config.yaml
num_hidden_layers: 9
vocab_size: 50257
norm: "layernorm"
qk_norm: false
parallel_block: false
init_std_qkv: 0.0195
learning_rate: 0.00143
max_grad_norm: 2.0
warmup_steps: 200
decay_shape: "linear"
MLP neurons of a small language model. Each row is named by its layer, matrix (up: input weights) and neuron, and shows model dimensions 320-447. Each number is 50 + 12 x the weight over its row's rms, rounded and kept within 0 to 99.
After each neuron's rows, "fires after" lists the tokens most often just before its 100 highest values on Wikipedia text that the model never trained on; "fires on" lists the tokens most often at its 100 highest values on Wikipedia text that the model never trained on. A number after a token or word is its count.

L4.up1615:61 35 34 43 50 49 39 69 54 56 54 52 59 64 46 59 36 52 55 58 62 53 39 60 72 51 58 78 49 41 62 38 66 61 49 65 57 26 41 39 48 59 40 44 41 52 54 53 45 53 24 45 46 24 62 36 59 67 57 58 58 43 36 58 57 62 50 57 55 36 60 55 52 44 53 40 45 48 51 59 48 48 56 61 53 28 51 64 27 40 50 59 36 44 52 44 56 42 45 27 48 47 61 55 72 44 45 82 27 57 46 47 45 47 62 55 19 37 14 27 62 38 54 48 45 61 28 61
fires after: "1" 29, "9" 18, " " 16, "′" 6, "8" 5, " the" 4
fires on: "8" 24, "9" 21, "7" 10, " song" 8, "5" 6

L4.up516:50 62 67 50 46 38 55 42 60 25 71 59 57 48 48 45 50 41 59 65 35 49 51 66 31 55 62 51 44 63 35 43 60 49 46 38 41 52 31 42 35 51 46 49 73 41 57 44 14 72 52 33 44 44 53 56 60 47 50 39 55 68 38 41 50 35 69 73 41 33 45 44 59 55 33 43 34 42 47 48 39 69 36 61 69 60 38 40 66 38 45 49 15 61 43 46 76 53 56 49 31 64 55 52 45 62 69 58 68 37 41 30 60 44 54 40 42 37 66 47 31 62 64 50 50 71 34 43
fires after: " " 40, "." 20, " |" 8, "1" 8
fires on: "1" 30, "3" 11, " " 10, "2" 10, "6" 5, "8" 5

L4.up804:26 42 62 23 33 61 57 39 40 27 38 33 57 41 46 63 50 69 68 45 34 71 65 46 57 44 21 54 43 48 65 51 32 73 45 69 26 42 60 34 46 54 51 45 46 69 52 55 37 45 46 53 43 58 56 66 50 52 52 43 36 38 44 53 40 61 51 53 48 35 41 61 38 53 50 84 33 50 57 55 73 49 37 50 75 38 65 60 78 49 66 47 36 54 21 52 38 45 39 36 31 67 42 44 62 44 45 48 24 52 74 41 71 61 54 48 20 55 61 54 40 68 59 61 53 60 50 50
fires after: " " 53, " |" 12, " (" 6, "|---|---|---|---|" 4
fires on: "0" 58, "\n" 21, " " 9, " St" 4

L4.up2243:65 45 62 44 38 55 36 61 52 41 45 61 61 53 71 43 64 48 52 50 59 52 33 38 51 42 76 40 56 50 49 37 40 41 34 52 36 40 33 53 40 40 54 54 39 53 46 54 45 45 44 33 49 47 66 52 48 49 32 67 47 56 33 64 30 36 58 64 51 66 78 40 55 49 62 58 55 72 78 33 52 49 45 58 63 45 52 42 65 24 47 63 36 45 40 44 62 58 53 66 64 72 45 54 53 48 58 46 73 46 31 42 50 45 40 51 46 55 44 51 48 64 42 67 54 50 42 53
fires after: " " 90, "–" 4
fires on: "2" 98

L4.up1000:53 43 61 47 38 42 34 55 53 47 36 47 41 46 77 40 39 50 42 39 52 66 55 39 52 69 58 35 74 42 30 38 36 59 47 37 64 61 35 47 55 49 51 52 50 70 40 34 43 53 42 54 46 54 58 59 45 31 60 33 45 40 31 32 36 42 46 72 53 43 37 40 49 60 65 40 53 53 38 28 63 59 74 71 63 47 59 51 65 13 62 22 54 29 40 57 32 56 49 31 62 63 29 59 53 48 57 59 59 64 42 41 50 61 50 48 44 69 43 61 61 49 49 52 57 54 40 51
fires after: " " 99
fires on: "2" 100

L4.up1818:59 50 36 32 32 37 46 47 72 57 44 55 41 38 57 45 33 71 39 46 54 47 70 61 61 55 24 52 46 50 46 34 54 55 49 31 63 52 69 37 53 39 37 88 46 52 58 55 50 64 49 55 58 48 57 41 60 44 40 55 58 51 60 48 52 52 51 44 57 57 68 49 30 38 55 36 54 54 44 65 48 44 63 43 45 50 67 29 55 58 55 37 48 55 38 60 62 60 65 52 28 57 47 58 56 42 42 66 54 49 56 72 71 54 28 27 52 70 52 40 55 73 52 65 22 43 65 52
fires after: "|" 33, "0" 17, " |" 6, "9" 5, "8" 4
fires on: " " 43, "0" 14, "8" 6, " medal" 6, "1" 5, "9" 4

L4.up76:50 50 63 52 46 57 43 28 38 52 43 64 47 66 66 52 58 43 35 47 50 40 65 52 42 57 46 51 48 58 31 70 33 65 64 59 40 62 66 30 53 38 43 53 67 66 63 51 58 59 59 37 57 47 52 50 41 49 44 52 61 63 32 73 42 45 39 48 66 40 55 45 48 31 23 60 48 49 29 55 68 54 33 28 51 43 64 37 59 32 59 26 44 37 54 40 66 49 22 51 74 69 37 28 50 55 49 32 47 59 53 49 38 65 62 40 35 62 55 60 56 46 67 41 47 32 68 49
fires after: " |" 26, "-" 13, " of" 6, " (+" 6, "|" 6
fires on: " No" 32, " " 25, " c" 11, " St" 9, "1" 8

L4.up1955:60 33 36 54 49 43 40 38 54 52 31 65 28 41 52 52 61 66 53 53 43 50 53 74 82 67 46 56 60 64 67 40 50 48 50 42 40 37 45 22 61 58 58 56 58 58 52 56 48 64 36 40 36 45 60 38 44 45 56 33 40 57 58 56 53 48 68 42 74 55 36 56 47 69 43 49 49 54 53 49 41 64 53 49 49 50 51 50 62 56 37 51 62 50 50 73 51 53 53 46 60 55 46 51 49 51 32 42 43 63 35 48 45 76 28 61 56 65 52 31 40 38 53 49 41 54 38 51
fires after: " |" 58, " " 29
fires on: " " 62, "1" 13, "2" 11, " −" 4

L4.up1570:60 56 48 42 28 38 53 65 64 45 56 30 41 20 58 58 26 44 63 48 54 48 61 57 72 53 62 41 62 43 39 71 34 46 52 65 61 46 64 51 84 34 52 59 50 40 66 44 35 54 46 56 59 42 79 52 37 34 29 50 55 78 63 53 51 57 52 39 58 36 43 42 57 70 62 55 42 47 53 16 45 45 48 48 60 55 59 51 64 34 49 62 82 66 26 44 45 48 73 51 24 27 69 64 76 46 50 62 38 26 62 46 47 66 62 42 52 40 39 38 55 68 44 65 51 58 57 52
fires after: "0" 21, "9" 17, "|" 15, " " 12, "–" 11, "1" 9
fires on: "1" 21, " " 20, "0" 12, "6" 10, "–" 10, "9" 10

L4.up1389:57 42 47 53 56 50 56 67 63 49 47 68 62 72 48 75 67 61 33 38 40 40 50 43 60 47 69 58 40 42 55 48 47 39 33 33 47 55 62 52 46 38 69 39 36 49 45 29 67 43 64 41 61 43 43 69 64 63 55 37 40 46 28 67 47 38 56 28 54 38 71 54 57 75 74 42 55 64 47 38 45 66 17 55 45 56 48 41 53 50 58 40 34 66 36 49 41 54 39 46 65 72 49 58 51 37 57 37 61 53 68 42 66 56 48 51 36 66 36 55 38 78 50 52 59 62 45 58
fires after: " " 49, " |" 15, "9" 10, " the" 6
fires on: "2" 56, " D" 8, " W" 5, "7" 4

L4.up1945:40 63 46 54 41 75 44 63 49 42 34 69 40 38 60 47 38 65 45 30 46 77 51 69 51 70 79 62 55 65 46 36 53 49 57 41 62 63 51 46 58 50 61 54 53 39 32 63 66 45 51 47 56 57 51 69 51 50 35 65 36 46 45 63 77 61 51 82 36 59 42 46 36 33 29 44 37 40 50 62 42 67 46 48 34 60 63 47 58 34 57 38 44 42 45 46 59 41 50 44 52 53 59 39 52 57 65 34 48 60 52 49 62 47 55 53 54 46 44 65 66 67 45 38 41 45 42 41
fires after: "|" 61, "\n" 16, "-" 6, " in" 4
fires on: " " 91, "|" 4

L4.up1808:58 61 56 36 41 42 28 56 60 65 56 63 32 46 69 52 42 76 56 50 54 66 46 32 34 42 50 42 20 55 47 51 48 55 56 49 34 53 47 41 48 58 48 51 56 33 55 43 58 44 59 52 73 54 49 37 41 41 51 69 62 76 42 50 52 56 29 58 54 56 34 49 48 48 49 54 55 46 54 43 43 73 28 63 37 46 56 31 37 47 49 57 34 52 41 36 57 72 41 45 52 49 47 54 43 37 33 52 63 30 53 50 57 43 60 47 59 27 47 36 74 50 42 49 25 43 74 63
fires after: "0" 28, "9" 21, "–" 9, "4" 5, "3" 5, " |" 5
fires on: "2" 29, "8" 11, "9" 8, ";" 6

L4.up1598:56 57 61 27 40 26 47 37 59 36 52 33 58 62 46 45 52 51 56 56 48 55 53 46 75 67 55 48 40 57 53 19 43 53 45 27 58 68 37 55 36 37 64 49 54 48 47 44 55 81 53 50 53 49 30 73 63 42 41 52 59 59 62 45 48 51 53 63 53 40 33 46 43 67 51 73 54 62 48 36 47 58 54 53 59 47 54 35 48 31 61 37 66 59 69 45 50 49 78 47 46 31 46 45 44 57 49 46 63 65 57 42 39 59 53 47 49 75 50 57 74 66 61 50 34 53 35 57
fires after: "\n" 47, "0" 9, "9" 5, "%" 4
fires on: " |" 50, "|" 40, "-" 7

L4.up2057:67 18 40 68 60 61 35 39 36 69 40 59 54 50 65 44 46 70 47 32 47 48 39 58 52 50 44 50 80 48 27 43 35 58 60 55 42 54 62 46 52 47 60 36 22 53 36 51 52 51 37 43 56 39 46 54 62 37 44 65 65 54 48 49 54 24 33 56 58 47 63 56 52 53 64 66 56 48 40 53 67 50 48 43 62 62 30 54 46 44 37 51 34 38 22 66 45 56 38 50 59 59 46 40 51 42 45 58 38 58 54 67 45 59 47 49 48 36 46 50 47 37 49 52 49 73 50 33
fires after: "2" 67, " " 13, "0" 5, " |" 4, "–" 4
fires on: "0" 67, "2" 7, " " 5, "4" 5, "6" 5

L4.up1043:60 69 52 63 36 54 53 56 60 48 50 52 44 33 48 65 80 44 65 16 45 46 27 30 31 66 67 54 42 50 52 55 50 45 45 52 41 55 38 35 47 60 55 44 58 52 58 63 50 42 55 47 45 61 67 64 49 53 38 54 45 24 42 55 58 44 61 58 28 58 57 56 57 79 54 72 57 31 62 52 51 81 39 37 56 59 45 55 45 42 59 42 55 44 57 22 35 55 43 55 56 39 49 76 57 50 37 31 38 57 57 62 43 62 36 63 53 54 25 45 54 69 45 43 60 67 46 56
fires after: " " 87, " (" 4
fires on: "2" 94

L4.up1465:46 46 47 59 46 41 45 47 35 47 33 66 72 53 37 48 53 61 34 57 30 37 43 56 61 67 44 39 55 61 54 42 60 43 61 53 50 61 40 32 48 48 47 60 68 36 69 58 45 65 18 46 71 48 52 54 29 50 65 54 31 67 40 44 40 36 13 31 67 34 58 65 63 60 51 57 48 46 39 51 55 54 47 58 29 61 48 31 44 46 37 50 50 50 54 45 57 34 42 51 55 47 55 50 60 53 27 48 46 62 64 54 68 69 46 60 75 64 46 75 73 28 52 45 47 38 56 56
fires after: " " 47, "1" 40, " (" 7, " |" 5
fires on: "1" 55, "9" 40, " " 5

L4.up1030:49 48 52 48 47 50 71 45 47 48 26 40 49 54 54 44 59 40 60 60 45 42 57 54 41 45 38 37 45 53 41 61 52 53 84 43 74 36 72 61 56 37 38 60 48 44 60 55 54 42 43 57 33 63 50 59 39 59 51 56 55 46 44 40 50 43 36 28 35 46 64 73 39 30 38 45 50 37 42 36 53 44 35 71 44 38 50 56 36 49 63 43 41 57 85 60 53 53 66 35 44 53 50 44 55 30 53 43 73 37 55 57 42 47 46 46 35 61 36 49 60 39 50 38 57 42 49 45
fires after: " " 38, "1" 35, " (" 8, "9" 5
fires on: "1" 44, "9" 36, "8" 4

L4.up2500:63 50 36 43 52 58 35 50 73 67 41 58 49 52 52 51 56 55 43 35 25 31 53 56 58 63 64 59 44 29 54 48 44 58 38 45 32 68 54 44 31 55 49 62 69 48 38 40 38 63 49 52 36 58 56 43 56 37 49 57 15 50 62 40 69 53 48 50 40 49 54 41 41 46 51 55 34 61 61 48 65 64 50 52 44 75 56 22 47 40 50 47 38 38 61 34 52 62 45 70 48 35 74 59 51 72 59 63 64 51 37 40 49 32 59 32 53 70 45 46 64 54 58 49 55 61 38 52
fires after: "\n" 26, " in" 12, " G" 8, " Episode" 5, " F" 4
fires on: "|" 23, " the" 16, "-" 14, ":" 6

L4.up409:57 39 30 55 55 38 56 56 44 70 35 58 65 48 77 53 53 47 44 78 47 64 45 37 61 38 50 41 69 60 70 42 49 61 46 57 51 58 56 48 43 62 54 56 42 61 49 48 62 26 44 56 67 68 75 56 38 55 39 52 60 49 37 63 59 63 53 58 52 26 77 36 39 43 40 29 27 54 29 57 35 58 53 66 70 60 48 47 69 33 56 59 71 50 40 50 56 38 49 64 46 55 54 46 63 52 49 52 30 51 36 63 47 29 39 33 60 41 47 40 55 68 45 42 57 44 59 38
fires after: "1" 41, "2" 29, " " 9, "3" 8, "8" 7
fires on: "9" 26, "7" 14, "0" 12, "6" 10, "5" 9, "4" 8